Weights of a small GPT-style language model, trained from scratch on English Wikipedia.
Training: 857M tokens, 3269 steps.
MLP neurons of a small language model. Each row is named by its layer, matrix (gate and up: input weights) and neuron, and shows model dimensions 0-255. Each number is 128 + 32 x the weight over its row's rms, rounded and kept within 0 to 255. Numbers have three digits each. A neuron's up and down rows have the sign that makes its largest values positive.
Before each neuron's rows, "fires on" lists the tokens most often at its 100 highest values on Wikipedia text that the model never trained on.

fires on: " |", " Racing", " ", "0"
L4.gate453:181081137127123130155144158125168163153153173150163123135066118153099142128171072138127115137125167128155158122100050097166121134117166138155106135155138101156155189182151169077151117130154105129163128088136200127113172117139106162100134142067112117078217083098175121128099106179111079108148211127134164135104145157137181063124117132106064120120102105113110156111085152122121087162151191158208113056122163184172144148138137136150159179113143128161131148176135121172151051112124144109120205158121161107128123127131142092144150073149129124141139199135149162075138131178114068136118117140058084068170158137173143084105067128109112130122110123141050154118097192161136118160165149097179123118135089177124139056124132166160160129135155177135109164125148106115100141101137170
L4.up453:117154145210126110144069104123156122162045170107140168053145138074102182100112174126148121129190145129174103097153166116136093116094135134100121164116124121092175164143146109129117096134195095123124167102125152130151150145117103173119136156146147132035150143053123089128082148127116143217044155126069152120131089129134108140109139115169146131109124155111140088131138138139114125113115090186108112083143182095071112141100098124143177114171111083144113110137138076148128134139133129137073117146087126166073092101140109082136131096133166113092159165189129143097164105181134144151107141089149152118142163147114148151136123143109177143128099178098091069127112189179106129110177145135118108186106129200139104168093138062123129072118193121147167196179101107161149127111113160

fires on: " her", "'", " his", "-", " him", ":"
L5.gate357:080174136124082133062163033120073128144125153116141101110131155080152115076140092131113086199133128108119119129135145182158126182114159120157086117130102153096168138178100158155185128141068121173130220131153076140113131136119107094120187074070184159195128090095088143187104154137164113147168153135119139086100082111116097122115110126120095140141171140124108123185194122090166135156139136048160098131199170135088074147169091140120142197127117139178094122136114125173073154080130091148094092068186131130133122136161112100079196156113154102106135127097132173107127110165202178184155127153157147158170181152132122149137186134102161125143100173171126091135147112148108116130160108143116080093185141117140110122136153114191107122132066155159129124182170124082149099085137113
L5.up357:096157093113056121104184110137107119159145120134087126119127119110111083139109108118116123142157117132113139109123153153113184128127150110108088132126101135069144125142071097130140105094091128094127167115096072083098132100134133114124140104117106118125115094088102125156137123128182111159174135150102107088127115084131166168095104095143132134190122131093152076185169144071073122110118132038095153146094105110129057148137084101086137130208111129178092147143121092185065162111137090089129113083140164131146149104232073100111137170130099124132133119080233169116217087188178151163126098144166162114115130129118096209115159107120137127134078168142161150125154133124121188097159173111134122137139155135161154128119113065100130138193117184133145123155223172153119111051113125

fires on: "'", "S", "9"
L4.gate152:161132116182140132084089138078078131152146126139123134147139120148145095160108164132146186225094122178114098091115092098078162123155070099099110195129129146137109013115134124141130116131090130110123100103128121152159193065056152108114138114094085124157156137084118193142118137162078134131098105176138117063165121127092143102134060103157125087165128109085124143096090126056193120118108157128177106114144106140151094116183161141145110061122165176116122142081088151084113088134160093162130101142209101110123095072176056200134155165152131134130130131118141192048086108159116168133164102087157142118177138101127078183098119186121118168089165125148117102136170101166136160147091160088180113205126101163104121116119109116085129101136118163082108088160126162093200126127118080
L4.up152:162148112121125141131113155132148061127103115134122201138155117124130150208162142110172136117158131149144155138107161120122146150130146113098071155078141082125102130177095188104185151130130081106125171113138121149118076078154076201147195106045179094131078140120071123125022135107127125117153140149140170108132144152134161140174153145135143169159167194154130090133153136122204173073138110126083112166092161160143235088119106111130089151098166105154133106114151140154123158053208127070140130133109079158143115106142094119137167074112114083159124098109107125159082114151097126106170108075130066162080116122150128126070148118113154122122054144130169093147148109103120095163151124124139103154085166129156122132134178108144169111096072158135138084068151133117135130110112086

fires on: "s", ";", " |", "S"
L4.gate485:160190163103092113128123138129135176080120085116124110151132102111173189169172124197140087174099099189152123122171126123170094226110136085147155075113194102155130116177138234195139164149125125111109104129118135126197133137116157088122085160126109089109132197091102110086138131116076113156113059136109128149180124102152145119139125133125105123096172123111163145186162144125131096117066221108159152178150125110119172145167108118144124100060174093126157084142151156159143150116113088060147134110103088147123117111079154111108152081091157143072120082146136136164174125146108104107127116081123124065165111100139110165124115146112135094191079117144158135153129101169139065198128088121108127125121116148100113155132127159145141100144127109170125122161190136197137105103105170
L4.up485:125146164138196110119150170103197142080232108132155137102105134038115114125142131119184105103160133127187096140109130155110091109153108127171089134097140147119136089170130145144109107126071096082121122053112171137150103160119128144093115119141175117111149099151142149116101132128162118106085120147095162153119115152146172128130171141126102158151188156147158148135088120146205159114090160171083116144115136182134195140155089162157124135131115077159098104148158102088130076132101146118124129110176147141159135167133168103094145146139149116092133093108106172124117130149168141158112223167129107174156130094138167051145126075138112093129099109154059113092131114160145175186091148100098082118147118083064079125178115140119144119096139093105094103132140193147141128069100186

fires on: "-", "\"", "th", " district", " round", "ian"
L4.gate232:111084109116124143100124091111080146087153095125132126106124120151108117186153095136151126149119130098165189132146131116130111190099105127147123114117179109078188122109140152148171160130113116131098153175197158180096099043079124144098127156175139116083106119164135104123148107150160153105121105146043110104104085089114135117109150181120115126105169154168126100135148168165107091107099116186083186114172104153126139142112126106089175111127131156144085144159118118126118165123079144125145138165089116088161110086087161163169075147056094069142139134099144088119096170073153101122052107111139179139176136117097144210121095130087157160181122146094144169121095171126143117129115197120165130029138123163135098104073194157140119056119187183143072149101143102124189200167178148
L4.up232:145102171159100113141128117089111107152171115133160108139146157091129055127123127150165152182115184146141168125144168195111112121138153078125125127147128153145131162109116208116103151137169124146172136011153108159117152141100079103008101118146045113081110179140068160104128118083151155124149167151118135117138125116193098236114163117189055088135132077129127140163136162089110152132149140125130181101158077112181139140088166144092170076143112161095149060089095105137151110162087126170097062127140127137095089129131123187139155140139141180126099135096106064138165131122128125144176124115176101116142123073175149123138112201137110113132157146121079151132139142161190135168110106102095080108147112186169097100141213117142133166143132124102162114111129130053149142131137134

fires on: " |", "|", "1", "N", ":", "0"
L5.gate169:166152139130093120122076117122116158065111128162120103126084126114161121117139149098123119168081144212159112130156087109142211061127068103066084122143111094119092122166130106138101130105117156140130189095140129129094143141125135138111099133133061133108161169110115168104128065136160150145112138154125167182148183176171144136084158140176151184090178128106080069144085143073124113140159166107124171115125115179108197129178140137127062137185093148150124153137137136170167156116107098122141145099135216106094164129125041123120171139108143133155137167124138107160146135160129140156091134129088108091111186156098105088113111163093166230131116081091138135111179120136138100142086138138171061138180111120089173151136150145171155055135122095116077006139114089133140164111082133
L5.up169:123151147098105114179089102076181118117172142092155131160134151109145139116197093074153129168160160103156209133199113115128115143099092130083097101126090114091108112143131141121111067137189162167106122160097125165053075075118129126131182179075105162093092143123088113122077124141162087168150100105126157181144139117143113158091127094105154074085129142094159173170094115090129086117152091084132151119143075108125110133105148102125115126146111136116117050183127084078119132114100156105096190141119072075127134147139079104149198095117141133134163111125127100154074141141103150155143104119076165070112128138113145134121125149096155199059111128109124111136148157090125163179116135099123094123127139123066098116115142055152157083121070121170158107121112218109063238106154141

fires on: " as", "-", " \"", " after", " and"
L5.gate181:135065135139160188113160100148112132097131163144127132171093110114127190147174160109093148146115152130052133196098200118112172137104175118114088070151098138126169111106106170135150128133153169073132152108098136148140120101166106133141048126179191134132067140112110127117103170117153097174155074167080178132124138139120094137129153059104143143096105122155206126152145164126074122117111149135150151148118088146139161160140131174101197128039114131140071103115144144162182096172151136103113137162093185155177146102117206165128129132058227099127136167104158148175138153139121159088117113142132156166116177180149177125131104157096149172130150103127178140113104141202109147087103160181100143112134146144168127106120115121106172145151105064161113083162170159141182129122089140
L5.up181:060148146111148135156127087123121149154151151173112129126083102101105157166136143132165148099157080125108136120114144169081109161148111172167112097195099135173107131154055184192152134090173179074189131077139099104120113141153086087096144069158122106081087123145166109114113071104125082137153155125176152132161152116134102143052110152179134135130169137135231150132196154164113110170140146124118094132111086124105178109114141182135116129111116051135098136103119164166153166141118129159129138128057133162128125154113180113144119143101084159078109148187165153143147135129145118162089128198117186112068194088138139121159157135152189111080149094112150099123114108130102105108135120141130190120102221169131140106189159119157171124196125143119114110161138119106140084122007145

fires on: "==", "\n", " ==", "==="
L5.gate752:132182130134123099141170157119174124146116194127152113116132078092104162141090162113120108105154087143135130151113177149121107173152127158176186113173145119058054100120167138121123177114136127097122087124099144162151092145112094155053091149113102097121123141146136138171134136136039159149084158083119147168144094127065166137126066115174081119116116132169196127097160226097116104141183172171166123161120128056147132108171116132123137092109089059121085164120112109116132112143159140082148132146100230169142129164158108192113139100102161105176122065102172173158136128123134094169097163078171142080185085167179104080128118125109156118157118191115129153123142156079103129089073167105143104105153142179153149146074151155132145136152163113099078105132156117133093091108122149
L5.up752:140078154140156087123172149198161116101080132175208161127147078062155108136134131122149201140132147140124120147167140154158107187130128179136140055150080132130157097124105140076119103155148061119171110120090159166183127186192085157115121079141128118113153100154130099127185072130102177116093099113115114109119133154131141099150094087124149108085114089142128116185161098104138120125118156130134107096047114162195078128138124166161114112134120222112084111108138121189108122140163132093118083143159157153093135136086129155085139157107206171116156114124141149143203148128100142062166078124149144138138149123137123098205163149131155093139117194166121143142132145163084118190125108131088191051134149086082156027139104105115179189122137147137095142110115113130166044138100121

fires on: " as", " \"", " just", " it", " part"
L4.gate765:127032122087116125099127133154110085130136195138112101149142120079130120116149163083160109182140130149190124133115147160101113159132113140113146102155121127147116163114190134151100172113076113139124090141093112137078173151118062121158145080173093147167110146130155097138103170172165194082132123109089145115114132166145129100184094088180146154115193118118117072137154117080110121062137176081130145122130109189110119144129131134173135071112166144070124155103089172158144129125109165144146120141188109128159106096138170114156068114125132153116119186078122152179094131150140139180080148105123135170165101183091090098154135171117112102109139082153103101096145081214162119065166147104049178128187171108133134115108155081166116119138136102166097122110146157125149098106072144
L4.up765:093148137122058156116100104116129102137169126069126089181090116128152114182139120079074061096089157139058160164125150161183094131211119052142130183143082131127146139151130183031128150110137131069086147069159112138106123122130085132151053154078148135103090167130123101082146134118128131122080165118166115175118151134122105135124148107123117121074135072116149089166096098134122162124093101179103157076151161137090121099160119100105143117112104177123168172150121193126163107139182119104119119178175148126108158101146144125176049085139106122150113114074067187162068119158152140157172125172104130100187154185134125108112122131113070124147169112152117055131144152173111121129103127079077100149111164114159125150122151123097079126114076108137116134127153131141132142048143132

fires on: " by", " of", " with", " that", " to"
L5.gate277:129144182083154150229174112143096123133076090083195088179128165114171094059109105098121140145169112121193150183158074141114149155086144168153151150177093123187101140154113186127162124143052100155165093103154148164096148161095129137108115138089100135159141076121079086087111133135104064165142080161125088113157138143144183136184084088134120166083074168119182160081111147072106115122107166118114141153126108144164147100169134158132100118142092105126148140158087105140115147070117086164119154140096143107150129067125083134195096134082107138177138166092117120152117167161150125130153155111150131127163135179097100128137174112169141139127123102144103086115115044124150140082109211087004097160149096169082171124119085122111119153114119152111156109161076077148125128101186114
L5.up277:152111163114154150146172146171186179148112091173106121171102151152111093102147083146139099121134120156131165141139137156113179113079126183143140132179124095114193067155111166157162074098107166163098119140138135129123166164170077124181098092160160101129076056172098137085127150129111114133125174134090139151141134159117080083189105102158149127052114164126110119120146134117142113084115155105136164095114133156184101115126125102150150067193167093131104133127154157143094175080136133174139106103167117167139145090148187104155085192115169158176131123163106110169101186183133184125125161113093134136122097136125099130107153127111070105175137124099109117173101168108170100094140087172102097158176056169099130163105064063118101157132117180160097170148143119119110167148154096

fires on: "'", "’"
L4.gate452:162147085137130151157126117166081094157143108118131109153124240121129122107125128108114130193098122139101153105137104163158104166122147179126146106068124100126142093126111164083099136140178118161170095107183118154144089114132137112136129141098110129112243149146092146157111174106126094111136174124176109133130104125121148097122176106123138152143137111093167164105164159061151077136116078200156135106083135066127122131107172131195097106148101124191127120123138096154035054085089142127089130142182142109122159139180162063137100127162130158137152064124137088129093108129126178130183079097174104164131140123128095112111159100188198065148121081159082098139147105125126086159087199147127090144153176144171175133126121171084112090139109104157142130125137125183083064062161138
L4.up452:145101113144119097095098137118124139157142114110103156146235116114132110148093140158127158115149115096166112120158152146120165131103135142146096098079172148102113086188084115131105072165138196117104159104130174159107128170172099070119148169165075062139136100154098158130086137162170143108140164117165111133180089103090069133098085139095125132101134131147204084180187119122042126076143101094139168180091177175167078153098099144088178127087088124091145140114145166142100149097104148057108162166129123072209114090118097118109187128120161115105088138147187109136080093101130143110187181157060153134065133162112155172151170142089082128153099145148161090154124133128079137143124101153129166100115125129118108136111180138141081124160129165134123134137171115119100134119156134

fires on: "==", " =="
L5.gate499:131125146125076136096134132138133074197140153126149125180105092141161112160121050161186095113158099119110112153114097095153173110139115194101051113155123111134164095106144077071126131146127130168167136099146155177210126144145108177118107124124093169127110137139135129157123166161108056126157087106101139126175137141123117112121094080121164111116117122182112151133109145133125122157184183181099142109144083153152068116145134120133056104149123141061117162122126061082160144144130106058108236095162157139152129145110070164087089171117148053110181133142111178105105136149135093096128092102168138146138059139168137156097152130144139123128110157174104128129143145166127169133068121212169117190148174114205122134117122145146092126166077184090135108169166174166104142128157150
L5.up499:160125071023125096105077148092177057107161051085154197153100147121130146157154123138092126133180055100144074154129152108074119099111130149111104080115163089144153168124138181088104078169095131171165143127104078186118154084112137147100063131168146175151095085157109142143089213129113116142113034127126156094161105108126092116156089155152165107134113085127095105170130135093106145162208212136111169109122089165113119121126128118105087120130083086102112089120150101108097152162133140170094136108127145160137124108117182135090152099204162119149134158160149113144148044157124128126138124122131177119098143159151141129146140132160191134152095138213168140133133159109160057137095177165122136134117132103116168112184123088164120099164063134058119143131139119153120138144130148

fires on: "-", ";", "+", " "
L4.gate293:126127143122041104114159133124120128142116137162197150123131071169107085175101133194119166162193126130092166098183122122128150153139101073120102099131109179125162118080136106107104125002121170116125124177106167125137145120134190100139164100127185117113090112070131171166092142137134126165126048177150185097106145105109176072062111127207117132116105166162167098139139187124122112131154187166171123117132173175150119058181172102120165146090138103130116144104130084102094152113120099100085107121161111135113102162069136096133113171123155128129102085126128066067150145160135138153120156121149144181126138096178090134142110124098141185092127108127106131147079146086117158122116129120115066083136150102138064113188095119153102134122110051131174130122161117074128141116167130
L4.up293:166096108082125145137105136180114098153141151162141105108141087184053037179150141146070130147169115115092148107160071134089136132119092142091102121080185147139140151140127115101052115137101120116096144136136114106120153073150179096134157087130177159112065127103140132160086075117118127191128073153109139140090179071085191104077131102148148052106096159170181129141144214169119085119121147165093128151102148192127127101170154088158135144133183108082096122125159084122127162106181075107094123099143133085119063150110119128103110188095145095116113089087117076144159104105139140123087152150106119132160168154108105136139112118161135179154103105102135125142114128083136156143124134128104162111176125087101158105196073099184131132121125051133141121085180135102101149121116126

fires on: " by", " of", " with", "-", " married", " to"
L5.gate671:106179167096106155070075068157128160097080111084114121152106141071130102111111204127145138106133156116112106161066100131082101135127077190121131138143142086192112162105138142165121146119159115120152096133144149086119120135207114143153104137084102123074087119101180111125062139105158147114148119127145092149148142209097157136143109127150116160090095139177130149167188098125140099121137162191131119203132085176136199153111146120136138160145118118047151165182089115139114121104140106144058173167125143118094164135221190112165086222165122112123134140148089109135123129117145151039178103142103120138143091175148093098120111151132098157108191118104121124158093149104095202122165137094120150136085092206123121116139063120171117076133159088138197155147126118178145105072092141
L5.up671:102131196111077158177084138111089124188134187088075096132119156125167098126146096095152111141088114138145126027094180088118095095112120128190180109110083209125161153129084106092110172079129076117118137125117062115089140166072085120089128103089117096134094089094158112081111183125111167115043049141118160145116137155118107136085115041093123125141134151092116117121166158127090125100135171112084109140099104085170154170196100132136113144147102106106126125088128139129137107197120122152141102095110137119102116125119144150108102186124177123132109071043121079209126176144126124144140113171090147141159099140182067102159113142118117194143157111128127175120120138154136110143170095140115108152085108126148130092116152113101142188149114076141156108150192098125113198105141158

fires on: "'", " /", " or", " and", "’"
L4.gate686:115157140146133087117094110153123117098138091087109168097173156187139121092151118144089081182109109118122148099145139113135151131085145142127168131105111083063137118119134148135190100122072152182118128082139117117105140103145074107140186111062117102137135101030155063184142087098116155171163165088078112120167118046170112168094128070092111120106171164114076086132093106162091179134153159108111129105076113105087080168096140092132120164140080119102123122131127156178074145128127139176089096127178172091143149169095097165072146147138139138176153176113126144148167129092099163180171091167135152134132131114203142183137126126145126134171198116141069065102144161123126105129179120108152098109164146123152104175070134135115086070115153113120110099222096098115060097114083119
L4.up686:085084117151131119106081133141139139126137140066168153149098109113075146153141136113175084114158072160120086103173137169168136123074158079115079145163170133057122140132075084120133160165148143138104214144124192168118174137132093181159146124109158115116122109100087147157128131162105136109171127145174103116123086167177114136128109125165116112135117077158087103129159133092115172116126102077168113147179113139196109133143132102123102075098131122108149149153116114114133069183206130117171175203126139106161155120084055122128152103123164131137117138106145067127111146138110142103111105145190019099120156143088205140110118147079136147172131129133129157128170124065116117118151090129199116106186092123127091185053162109116129168167138221158093071124126121131097119086215182

fires on: " (", " ", " he", " W"
L5.gate545:096139070107204205145111111141169177117176146109131120141176083047099092067090138122169103145186133154165144151144147191125095145134084092171138162160081124116072124104087170132118054088143157088134106155090156134106168089124137098182131083083139132129092129168111177158088138142154104097123101125146100141118117136184122114137124108165160183114096163190178133163100103096177039121107105117116121166146155157082098170198139108108092125111173091124151103102117140116103136152117081183184146075151109147168076112131095129197124156106161146087143085164141106141152093160191107110125123144118132130142139160107087140124063126185151119118145160208156129124176124055132137107088077182086161129120122155106105156163159137064154157140074146126166148151175174161140151149101074
L5.up545:104116170127153108165149111103129142082092080076129107097147120082126172056160117168107100136148086134108110084092107118095143181136179146139128213100120186141173145096101229122124125102177145126153116105122166161157060158166102176160169140164118117120151164170138070143119075065176202089076163149094159082125128105194149255170174120089124129140147158166142126140126123094082153115155080109124060185086140117133170090153179122099068101133154136140107109133099154122131113082122091161111153183188145119202145125162113094106092123172135176100068133115134151136139181121119139125153127097112116106108116156164129118112171140150105147106097124107127120117071177130114061127199174117110101134112101117157133117146189150075123130093138159154182076106111120086140178139144118

fires on: " ", "-", " set"
L5.gate715:147147170084105202091142136078192121052126147130119143136110111143093147149093116057121160096103145107103076153149109128147172149167111086155135138095065185123098092126112127116137188070083188108145100081129143095119196135153147119151076118114068122182118143112104116142134116115148082157121102202099135184133138151117189146153124125113121113169128138168125102093142161130145136177167107158126131143132142168126140129173109125162169048180094143094133182119093072089124116192097153140084153180107098209162130148134180112064122120100114135177112099123102112139107140208163148109104109094152172136110104174170150140133167126120093140155148102105170112186116129115139182033141128135145094169109071155129168111117090159131134108147170088103066169069167181084137145155218135
L5.up715:130119089113165174162113098111166165146142099135173127199132147098092147148118169123100174165127167126083148124081112088094137178100121123108157150096162164144158103129127073166143163170108122111085137121121220150136173084138135167187077181213174146161158111130108186132137094105106083174143150159122184144158063082110187101160155153184159159139157097143098146129128129060182153140146125132098163066150157158196151100149134121089107103102094163156066110145102088068144142130084130108108185093107129136122109148103153076156143148124162105146160126225117111143143148120167065181127145157140102128148179120140099187150137148118126098120130121139160167164130095110120128148141110162158110112117120133151113076120190120083104140166079137099119158144103192192122183092129130

fires on: " |", "0", "2", "4"
L5.gate483:106155148124138123112186154064195120109091098103128149155104132166141146166094102141119173086130098145117137159145100103111169109122099115156133067142178115092094058148136180100114152128193098107152139185154121131150139122123150144127151157177172140122166130125125110133125143184109109152136143172130145094128172159160076106106120169157160101153103155144096161118126197117131101127141151126128148138092121144108125160128098077125148117136158089125203124177089182115152082139144173160126100114208086116131146040119082113082204060121133133178195216125086131181169119139181141136122112172181181121146127100111129100104120177089164129123183176114168143112110096095171075120173128092112055096148135127162106087131094154168137146087153110174102112128119107131166150103149132
L5.up483:122144180132139117127110148149167101185143123126068164188105129143119111064096088100146178082129150142119137099115131143104112091148137066097127094141081133078074103108100097099098091131124078125085163184112142159117117113142169176143126093113188145073134075141092138180054142130136119155076085145134095123149157120049087117092060186089107131140109154084137049114166084132091094114113159108117107133141115136162165156173182120145127192133124096118078173129153097131122136133116045101178111145060116119114141103125140140162145074140122138145127119084142113155182108164159099145114087123181212122120134089185095105068144140122157129085124114134077127132082174121157065159156073161145090142125131081119042164119110138160130090113153187176143132138149083119118190110148115

fires on: " |", " "
L5.gate180:166171116137174134121112119133183122154142171142091146139154127193126133150137108163209098108107068149229167166140100159082178136156103125145188147119151143107063148172120145082166148121103175109135114141179131119181142131167108116140125139168110110140107127159084140084141131095123102173123078098066154152113146114122178140097112111107166174140117135114132126122127086086142101127093161144164148100177115096102099116115134202139136171110088130176163181198193097176156085187130125165093134125130158116122127125091135108135133075144176097156132147129114142151097170176108135103120139087152184143118121093139131139085137163154126115139116112135161124136136155128179152115120131119173074125132196136093110156132203136106074119087131179187096119182114116151154110123108151
L5.up180:107130098174177138139162099086125150213176127131112107105138188085089166120133164142141063126131182123081132142144144098075092147136110112182150164113140135098109100072181160122131142147082148089142135124159065128101104096124167140177134173124122098156139152119161097089131166112172053158102098149098148153112173124085080088136132108141176136162121193128087087148153132094131126166194090134138085080180147098076135184082167135116155175140137107137121137140134080132057103153099101173148126166130128169124079092112097165116096126142074101116145112115150168114120152200140093101099186131067162166130098113079090084132086158162172180147136200152146089080158121143132103086174148126121091104144144095111134102137179131071168075103151110094106101169096113047108167106167140

fires on: "-", "s"
L4.gate663:140088098105122178085111146122150088185157115170158124100136116142143106120135153098109092154150097167155095122145142116111098111118065156183053092161156172111095135142091130178104140173057101114127093128134081097095079066079161132201110119146175084119150075178118146138112100153113138106118082154185135121138046154116147135161092094073124161145146200153119213084149225122092118082138182115120132085105133083143137083128123084137171103117140140124166123104125130149170251129115122129146120145142125112122137174136113148157123066158139139076147129172134121162163148113125141120064077167159034115075194109123138121134128123120153156086103127079101079121110124123128171127158152105181098143126109156143121164146140168178077077145151122096112107130152136105166182171117132
L4.up663:182139111157150144101140142114129156149087089150103152170147090134095100120091138143143113134128070165166124142128081091207116168151074046158143120111171144128123152124090129140127095138103169111091107152149142130115103101155127160129130140122190104141175127168120185094167114097107117102100163152150127182130140099109137159129112085212133208149102146165191175152179122151158157128129146130114163130125129156061130133131087165106120186144119101147106146122106155180114172112137118137103105050099151161112104102124102083053082149102085217112081104174129110083112105153126085136121137106071113115140154091133126137175189158097179175137106137095176104141146153142175112162137081099074104080143154097099156091166090164141123091062206153093100155172157150110129157159110142

fires on: "===", "==", " ===", " |"
L5.gate620:181080130140130171163141131110095137209123168155140140100136091081113194099116126111118111115119157067084094122139127073133157188130131171154118118122077104087053113127123120088175132146136123104169109139098130133180080146128075112123151108143135150153101083174150097121123109116155119104150138091100138095127116176145059109136139058168092136142127111165131117153141102088145128149190151175155133162171045142194095175089127104127158130168102094113113130109155168172173116154093145104123145177135124175083125151134119140129152176117209176103181133168145169113153186104117113014144136096122177153111092117098134160104073131132169085146153180084119211123165190170170103159066106094166093126139128165114153074149161137189097138132074057136103074131133169149210122120165133
L5.up620:087161091107096110094114126084127118151149171151130164121156091102134184136114120142125206121132066088098113144161102089131114148112115170122138128135086093182111090123147136065113117144142154112107152112130037110123105076200100129146160102178146157201120109133168109152178115088103086144085035119123093053140135146143143157105125135121063170199208095082154139104095140144088134127128118103121100088133120108118124150142119132183094141104137185195122110134120142175139131158085160094118070093138169169159122157151100153089110121162068123028163160150134162149122186135098097134134169096170175133142106204117095129104101063144136149117118142166036140143132134128134110182147126180114113083133119106097112130131169161113144109138091058128068114129154192073111129118123126

fires on: " there", " There", "There", " Team", "-", "\n"
L5.gate703:076122129173106107113136163148122132070145081147117157150123130142180087133150129092173149126111141145135137147131137164088128132101130150091095105167130190138172106157114125113081128101104170127149146119112100190098108118125123158122133156137149197102155084132113093102125127077102120161168144126175136143149141112082197181172097119133145159113128179084127085153104105181030154127137120066139112129067140073119130083119143122099096119128147131096073155129104102092083140084104059052030093107159105087180144140127126053101153153051165087111099109138110082095111167126109088164131100097161085131115167112156149105120139160179112102084127167143149173096150128140156098129122140119175084138143071141085103151130091205157072127115110092115140086089050103088088126128083140
L5.up703:172114106118064093143177108127106181190098150102127148117136122172127039148102108140147097174099086144161161110113194145058119129114148114098132138187099083127133142133106134128171165098090094128136142090124155118101107127109082108087170097059137148144138089117104082130125130102124089136099098084188115144096180142131132114141115173187159165190147184205091149125106124116104113150156176073121113119131129073097119141128123119180136117049096092136119170182161045130162048156117081125174103114195116160076154117122109123099106111089184121114137131115145144148144081194110166136150150141111134144112136191132176095131153088123121160133157124133078109111111149164156053155127151168126152131120150137123138144183114203088191094172151100137064203130136107126154135133109204

fires on: " \"", " he", " they"
L4.gate685:084128181132118124134066076150082152168163092053146137147171163082132110161115179132152096106103135095169111089112128205082100149157130124094102067144146147062113110100102153122086179120128105132110092137094085102179098105052159149150142135149172136108132137124149135129157154101108091100123100094088124125137115084096150115101105155102133085120159084103052103105156108069138113135163128107129138166087164140120115140133131124160196148143164154168076154155072107107138078083117091118176146074136152152113140167097144152137142131118163118079146123113135105158127120170255074116140136148104127122149118169128163102140183124099048099102124184139092143148130132186130137061141170106108132081135157126143128070091124106153144124112122131130192106141108156125109066128023084
L4.up685:140103149145191194140091151147130137088160091045132116111126178153157118152128108129070075155139129084149096069101149079036124119087122104154084134089133133125084141111095167108108135106141078104178157128155138082119160154079092126131154166111140110159101154117076182159139168103188151071083099100149090103205134146137160127092126120089147141112143160162164127139109129096162130094185113140129084118093129177070118122112149123147086087129099096129113076187167155112091162187174113146146111078098110132138078116156132102122145078166104101125138085117122148093126206153150160136123173098135092085110149068123145109115089176120145155138117209127154097110205124102171131130155109127112119116135165147133106152134098095115135176083122115122125107133125104146110154081095204

fires on: " for", " of", ".", " ", " to", " |"
L4.gate616:097084085094125134084133171068096120161184175078084149106129145145073127194151125071131136107136133119120133155166119170122069189107150108125090044142117166139077090134171115122114152121082169158145113180120147167215135118141132154185124151111125167115170141116086088135071103086095141113092078097137147087147118119090116139169129073103152132127158117120074122062114102117124144123138094124126113132151130158088141102102151172111125127122149085132157111117079048138133176128085104153138128104110078142158096155139127125072105179183170162092162094065121124148110150157151139131098142118094104110132129144136085148087097057134195084078086176180096160156131091095123121014085177127186128099116137051092159127170099085103121115048137093107122110106147077148119080132113160
L4.up616:146135137094124135093135208140127132117148133088147116108077119168117134109172090089117085113125114135158140128132105134099097150200147162157146141193175212125146121126100061094134085149127132124109133095132153095175123138081118054200168141070156069124128133146105139161082202107180143158144090117099118095055202143130139124179146175111138103155161087128133084118132054109073120143102170117098108143197120222148166083148125179146162103119118105118191181136157167134129171141136133150156079108171104142204112114123106134131170150180146158107091113106088140117148142137108133132139162145138153103183104143135131132092095094120145113125161119145140138130117180108134105149185185231088110122089100163097137185121142105070155125104068146125090167166111130193208055114199091

fires on: "-", "h", "ad"
L4.gate98:123135176157141144157125158140130157114144136172145084093152158136087092138172150186112128132154174158083123179086153164103166092171161152065135108148171125072101068147108166091108135168084105118143149161201152131162113131141112141120129149150100084094149148096180069129145098158182198140190103083072130208149098124134105125141176036134114181194151111109171078130099111153109130136126172169169090107141119143076161125123143158105133144159160110132125151147148189197146110081134166060172179106100101094102120118139131168059139123105067166154146112115166104128113089106100146120093110104169138167106082146111121071146137105091103115188125134147074143151133074125125077072126135064090126142128110088146149161115105151154107091122122138178102143125102136123176140149139150
L4.up98:182153135145124174092111084155116167074136117093149120100144170137131123133133165081071118168107122106111146169135189150116088086190097111148189115132194138074093170080115127127087109153165132100173129130186095057172110093143115126083105141162129101067129093128155120107133109146090126124080126100140173191092093125114147088145163173158109077113145113114120161135093115106067114150135086203167141136113121085082112166145096113143141114151139069159154179170136139179137092101103118080083109222107154137075150115127110127124174134105146132166093154110082077110096124084133089094119062134173118098118122125094081104170125158077134096168175170142118122135175165093093072092099182175193154085081130097086114106128142101121125145118174115077123114141123157135160156128084148